config.toml
n_layer = 13
n_kv_head = 4
d_mlp = 320
norm = "rmsnorm"
norm_place = "pre"
norm_eps = 1e-06
qk_norm = false
parallel_block = false
init_std_qkv = 0.0312
init_std_down = 0.00613
lr_mult_o = 1.51
final_lr_fraction = 0.0
doc_mask = true
steps = 4217
MLP neurons of a small language model. Each row is named by its layer, matrix (gate and up: input weights) and neuron, and shows model dimensions 112-239. Each number is 50 + 15 x the weight over its row's rms, rounded and kept within 0 to 99. A neuron's up and down rows have the sign that makes its largest values positive.
After each neuron's rows, "fires on" lists the tokens most often at its 100 highest values on Wikipedia text that the model never trained on.

L5.gate242:37 66 68 62 47 55 40 67 55 65 44 54 51 25 62 43 35 68 56 46 67 74 54 45 91 64 39 47 42 62 43 82 41 45 61 54 72 52 41 69 73 75 26 61 42 55 83 55 42 57 43 58 50 34 47 56 75 65 42 41 35 30 65 63 47 49 49 60 57 35 55 69 32 59 17 48 51 52 60 43 63 31 13 23 53 36 22 38 65 61 80 48 63 35 48 48 52 64 47 71 67 71 66 60 44 58 41 87 38 60 34 40 54 21 43 37 73 37 49 27 22 52 00 36 69 57 59 42
L5.up242:44 44 55 61 69 28 25 58 59 86 62 83 57 46 35 50 53 44 52 85 53 66 58 59 35 43 22 46 31 78 49 63 58 70 42 63 33 34 68 33 52 89 55 59 44 59 44 47 47 39 16 44 28 81 45 63 38 58 75 09 65 81 63 58 66 39 46 51 55 58 46 38 62 41 79 64 46 44 40 63 55 37 46 55 51 57 68 51 66 41 38 40 22 30 18 66 50 28 61 49 34 42 53 60 49 55 52 61 47 38 56 57 41 74 56 42 52 79 63 83 49 45 72 29 63 41 33 70
fires on: "=", ":", " ="

L9.gate248:49 81 37 53 60 29 37 63 69 89 40 62 62 47 61 39 54 55 29 59 60 50 44 73 55 57 62 51 60 46 28 50 60 51 58 36 50 44 60 58 50 62 42 44 43 43 22 46 59 47 64 31 75 52 37 65 58 69 49 39 64 48 31 70 31 69 56 51 43 46 59 49 49 29 15 53 57 47 11 40 85 61 49 43 21 50 44 79 46 48 41 58 33 62 38 35 46 36 64 42 59 65 57 52 84 06 47 31 54 35 39 37 49 45 41 32 20 31 58 35 54 67 37 63 57 47 21 23
L9.up248:43 66 56 61 48 42 62 55 60 52 49 33 46 62 49 30 48 52 47 51 79 44 51 83 56 38 37 67 71 34 65 63 61 32 12 75 36 34 30 72 69 70 66 55 48 75 77 37 45 49 42 36 76 74 65 55 35 56 36 43 74 31 35 66 46 67 53 50 36 34 26 51 62 56 25 21 36 45 57 58 26 63 40 67 14 61 61 64 33 70 57 39 39 61 39 43 57 38 48 35 46 33 35 31 26 61 56 42 47 31 37 38 76 41 42 60 47 02 52 55 70 41 74 59 83 32 57 67
fires on: " to", " |", " or", " and", ";", "18"

L6.gate90:64 52 19 50 31 32 37 26 60 75 35 47 28 52 66 48 73 64 37 69 27 37 48 38 52 42 53 56 38 46 20 57 32 63 30 37 26 61 65 25 59 52 69 15 64 55 59 50 67 33 42 28 37 43 46 64 79 25 45 66 22 64 42 59 13 67 63 39 61 39 59 37 57 59 43 51 97 73 41 45 43 44 56 54 56 34 26 43 62 45 49 87 71 78 65 54 38 73 60 84 66 35 68 57 57 31 45 53 45 77 60 56 42 67 49 13 53 71 73 44 40 62 24 52 67 53 55 20
L6.up90:46 34 41 37 58 49 59 18 35 67 45 58 50 26 39 82 72 47 45 14 70 69 47 63 63 49 53 45 81 49 27 74 39 23 66 45 26 58 57 27 47 74 47 54 70 48 56 49 53 61 43 48 34 48 38 30 57 64 53 23 65 30 66 45 59 73 28 62 43 60 64 29 28 58 68 62 15 50 60 41 51 59 54 49 32 79 56 62 41 79 41 45 54 31 74 32 72 57 41 49 61 49 41 36 63 54 41 52 48 35 26 34 55 35 35 57 41 47 51 38 35 49 49 24 38 65 71 49
fires on: " |", "|", "9", " 100", "8"

L9.gate285:38 42 60 31 62 25 51 25 38 36 89 52 53 54 56 49 61 44 30 49 32 49 49 70 52 60 62 59 40 53 57 48 63 79 44 33 44 65 67 54 47 32 37 45 41 49 54 33 45 57 67 46 43 34 57 55 79 23 56 47 56 64 60 37 41 47 18 54 70 40 57 33 43 52 77 82 41 33 52 34 58 42 59 46 55 24 32 19 66 22 57 50 47 43 62 47 43 48 59 52 36 63 61 75 62 48 25 49 46 44 61 23 22 47 48 27 10 44 38 31 35 47 59 55 53 32 29 40
L9.up285:40 35 71 46 20 41 56 33 49 19 63 71 74 41 55 49 89 44 11 47 60 43 56 28 73 55 73 48 57 41 65 47 55 46 39 44 43 44 58 23 48 48 41 42 56 23 47 58 42 62 47 36 63 42 71 49 55 65 68 46 61 45 51 32 35 42 39 35 83 31 53 30 57 51 55 55 57 57 71 48 78 19 50 32 24 49 14 44 48 53 50 74 39 52 56 49 52 45 45 62 63 80 79 72 48 39 55 58 60 41 79 49 47 56 61 42 34 66 43 45 31 32 68 14 61 41 55 57
fires on: " |", " –", " ("

L9.gate25:30 46 66 54 55 42 55 35 63 75 66 62 52 58 65 56 64 67 37 67 53 51 57 57 68 20 54 66 18 66 49 68 44 68 50 19 58 46 65 36 36 37 52 43 49 30 28 44 77 57 44 53 40 33 44 76 73 39 54 52 42 77 26 71 41 62 28 58 56 37 66 61 48 30 55 51 28 43 60 40 73 54 47 43 44 50 24 35 43 45 79 66 61 35 63 53 43 49 54 60 52 43 40 88 61 34 26 61 59 56 65 36 44 30 78 17 09 42 62 51 54 70 53 65 65 27 32 39
L9.up25:86 57 40 64 62 50 64 64 48 48 53 47 49 36 56 33 43 54 19 52 61 62 74 47 67 66 46 57 57 31 62 39 55 38 07 19 66 76 41 54 72 59 36 28 87 37 54 48 48 37 49 51 66 49 47 25 48 74 57 28 40 32 42 78 29 48 38 61 55 64 68 41 58 44 77 36 52 32 68 65 21 53 54 30 67 64 41 31 47 54 62 47 40 66 54 59 49 50 37 60 68 40 71 48 44 49 54 48 77 71 46 52 58 29 67 77 52 53 97 53 27 45 57 22 34 30 36 43
fires on: " |"

L5.gate222:63 93 63 59 64 52 59 60 61 67 39 54 43 35 62 39 56 47 70 35 55 65 65 70 69 58 68 69 47 47 54 50 56 51 42 12 56 50 50 49 38 35 40 50 80 68 45 42 50 47 21 56 40 18 60 34 54 64 53 56 63 57 84 62 53 72 40 78 34 49 58 47 23 70 42 65 46 45 68 54 58 67 64 40 53 28 68 28 41 18 56 32 66 66 41 77 43 49 38 56 34 62 60 69 72 90 36 99 81 48 28 31 34 11 56 63 72 41 51 61 67 40 33 46 42 58 62 39
L5.up222:52 44 53 58 29 47 43 63 57 63 29 35 42 66 30 29 47 62 35 77 72 25 76 44 48 36 19 42 35 72 16 42 36 65 57 59 30 58 62 17 57 47 84 65 49 67 40 40 40 71 38 31 52 68 38 66 31 36 70 13 47 61 55 38 57 40 31 36 49 68 51 21 40 43 48 57 46 37 35 63 49 27 76 72 55 73 33 62 55 57 60 45 68 35 53 66 47 85 64 58 38 49 64 67 57 52 45 28 45 40 48 71 30 53 51 16 58 48 63 45 36 62 37 42 35 63 43 65
fires on: " ="

L5.gate219:32 56 71 51 25 67 55 46 47 67 66 60 48 36 70 52 55 46 43 77 69 59 58 50 54 56 40 40 38 59 42 37 43 32 66 63 33 31 77 44 63 64 30 38 34 23 55 46 68 59 25 26 68 52 56 54 49 57 71 28 57 53 45 53 52 41 70 57 50 66 53 52 54 27 66 58 49 35 67 31 75 78 45 73 52 42 57 53 54 56 72 40 51 20 61 61 38 45 40 39 53 67 76 45 45 22 68 53 54 50 47 50 50 58 56 18 41 54 31 60 16 48 47 24 75 74 22 44
L5.up219:58 71 60 60 64 44 69 32 52 52 36 58 31 64 71 53 44 77 18 41 31 73 74 45 66 35 47 38 48 24 54 57 30 60 56 38 70 80 54 39 50 35 30 28 42 22 36 39 49 48 42 49 42 58 72 68 35 67 32 53 52 56 56 46 73 52 52 61 56 49 63 70 76 38 63 51 59 33 56 29 45 35 42 31 50 56 08 41 58 35 58 54 28 55 42 65 49 33 61 44 57 89 77 34 43 79 33 60 72 68 40 62 79 39 70 39 31 52 52 53 64 41 36 36 53 61 60 42
fires on: " |", ":", " 17", " of", "="

L3.gate257:35 60 61 40 55 38 36 17 45 60 18 71 66 48 52 18 70 81 51 43 62 76 64 79 55 62 55 43 72 58 65 58 53 56 35 45 56 57 33 14 44 56 53 31 59 50 67 67 69 39 50 47 51 63 59 50 65 33 42 49 22 27 24 34 49 72 53 49 45 57 42 48 33 46 29 49 57 56 45 52 79 40 50 29 58 33 34 47 39 55 49 58 81 62 43 36 51 25 44 36 48 52 36 38 60 56 62 38 51 30 48 22 65 74 49 53 68 77 54 27 45 48 15 48 58 41 89 62
L3.up257:50 44 69 65 79 64 11 64 47 36 43 45 47 52 40 39 52 35 57 71 43 51 52 38 46 50 44 52 30 34 41 70 66 65 42 32 68 36 32 39 80 66 35 42 63 26 57 78 67 48 33 63 69 46 55 35 48 48 45 47 47 26 31 27 44 74 37 48 44 74 50 47 64 42 53 26 82 57 26 41 53 72 41 25 70 31 58 26 30 54 49 64 82 50 24 30 67 28 30 36 77 35 48 42 52 80 48 21 51 56 64 40 61 50 60 53 74 38 29 48 52 63 40 42 38 36 54 57
fires on: " other", "–", "%", " (", "one", "finals"

L5.gate215:67 51 62 67 45 51 26 58 28 61 36 43 56 64 53 38 74 40 50 54 42 62 51 58 42 42 62 41 55 51 51 53 55 61 07 33 51 64 33 68 19 51 63 46 77 57 49 59 26 57 59 66 69 37 80 50 70 32 54 53 48 19 59 46 26 75 55 39 47 70 44 44 47 44 52 66 65 60 41 51 77 58 39 46 64 00 43 55 46 61 48 78 53 63 50 73 67 65 63 52 38 32 46 67 67 51 22 57 67 67 32 09 64 42 50 49 48 65 44 48 57 47 57 53 33 45 61 56
L5.up215:31 67 66 43 13 44 64 50 53 57 68 42 49 35 48 23 67 20 44 37 53 49 51 45 50 43 44 35 52 48 54 28 55 99 36 74 73 25 44 53 55 52 58 69 34 46 76 51 35 55 33 58 52 42 60 65 59 37 46 33 39 55 45 62 54 29 00 50 56 32 62 21 42 57 38 38 45 39 35 37 60 36 33 50 65 35 43 36 35 39 58 28 71 46 28 66 54 53 36 24 59 52 63 50 35 32 71 67 46 42 38 52 71 72 36 32 39 16 50 38 46 54 61 54 69 82 70 60
fires on: " ="

L2.gate193:43 65 63 50 41 23 47 50 49 53 76 69 45 46 37 51 57 57 49 24 47 59 30 69 55 46 57 30 42 49 45 37 68 36 51 19 54 48 68 45 71 67 61 53 68 55 62 34 43 64 33 52 36 36 53 53 53 60 66 59 22 62 54 37 12 69 59 52 54 65 66 50 69 60 29 45 62 36 51 57 40 43 61 27 74 32 32 40 61 47 52 19 90 49 47 61 49 75 51 60 59 52 90 29 63 54 46 63 59 69 28 57 68 30 53 56 54 68 52 48 40 48 47 70 72 99 73 39
L2.up193:37 90 31 35 34 65 68 78 51 28 58 56 32 50 31 36 21 43 38 18 39 54 55 48 55 52 61 58 53 25 57 52 43 54 52 36 54 57 67 40 51 51 45 37 13 45 50 63 49 37 35 71 39 56 53 54 48 59 63 42 61 58 75 52 37 24 50 26 54 29 37 31 10 58 47 50 67 52 60 63 74 62 68 46 41 52 51 39 43 58 69 48 35 62 63 74 43 60 61 66 35 35 73 61 35 51 36 77 82 33 18 34 70 62 44 56 52 46 49 42 46 43 22 67 75 59 68 22
fires on: " kn", "ki", "mi", "mir", "ber", "itude"

L9.gate9:64 37 59 26 76 48 40 68 63 63 34 63 48 70 76 54 76 45 45 86 57 50 95 45 79 76 45 63 51 54 48 46 65 51 81 33 51 29 37 26 65 52 46 79 58 29 45 67 54 43 43 62 54 72 39 20 34 48 47 50 52 60 41 40 50 51 65 55 50 54 61 67 57 46 35 43 31 33 57 39 45 64 54 68 57 46 65 29 68 61 74 53 52 21 71 68 61 49 31 74 49 61 83 63 55 36 50 22 34 48 71 54 57 25 56 31 44 65 34 59 47 54 48 60 30 43 55 35
L9.up9:72 56 55 42 64 16 43 70 34 42 12 55 46 58 18 40 41 66 65 49 43 55 64 75 45 60 59 57 71 39 26 50 57 37 47 19 39 32 60 57 68 37 44 13 44 55 60 53 66 25 35 49 71 78 40 44 64 29 47 83 51 39 31 70 39 51 48 30 42 43 42 58 49 66 60 61 42 42 58 39 38 82 66 46 29 52 28 49 50 48 54 66 52 77 59 47 67 53 63 58 59 29 47 47 72 41 43 56 58 66 48 38 73 17 53 88 35 24 38 54 49 41 41 55 71 55 54 55
fires on: " /", " Albums", " |", "–"

L3.gate147:38 36 78 42 54 50 66 53 60 51 76 72 51 38 54 58 43 51 53 42 49 47 49 45 58 53 51 50 71 50 66 49 72 54 63 48 66 18 63 14 67 52 47 49 54 51 91 74 53 44 61 60 16 28 14 61 55 64 56 51 42 37 58 41 47 32 49 48 27 62 67 53 54 36 72 56 38 45 18 52 57 44 79 58 42 54 68 42 53 47 68 42 61 49 45 61 63 79 51 71 67 52 59 58 47 63 38 72 69 56 36 32 35 38 47 69 54 45 39 62 47 47 34 30 64 47 58 59
L3.up147:40 68 59 81 58 42 40 52 63 37 63 51 31 20 59 80 57 48 56 36 17 44 73 22 54 41 31 37 61 72 80 38 39 41 33 39 48 79 53 35 42 51 37 43 83 50 54 28 52 79 61 36 51 31 33 49 58 45 40 35 39 72 29 34 79 35 68 69 45 35 36 52 47 57 52 38 43 50 39 44 62 53 43 48 67 53 24 40 47 52 49 53 51 28 69 51 55 45 46 69 56 54 68 65 53 32 60 45 42 36 47 46 63 44 66 44 25 42 25 58 50 66 76 21 56 52 38 61
fires on: " Pe", " ro", " po", " Pi", " Po", " Pa"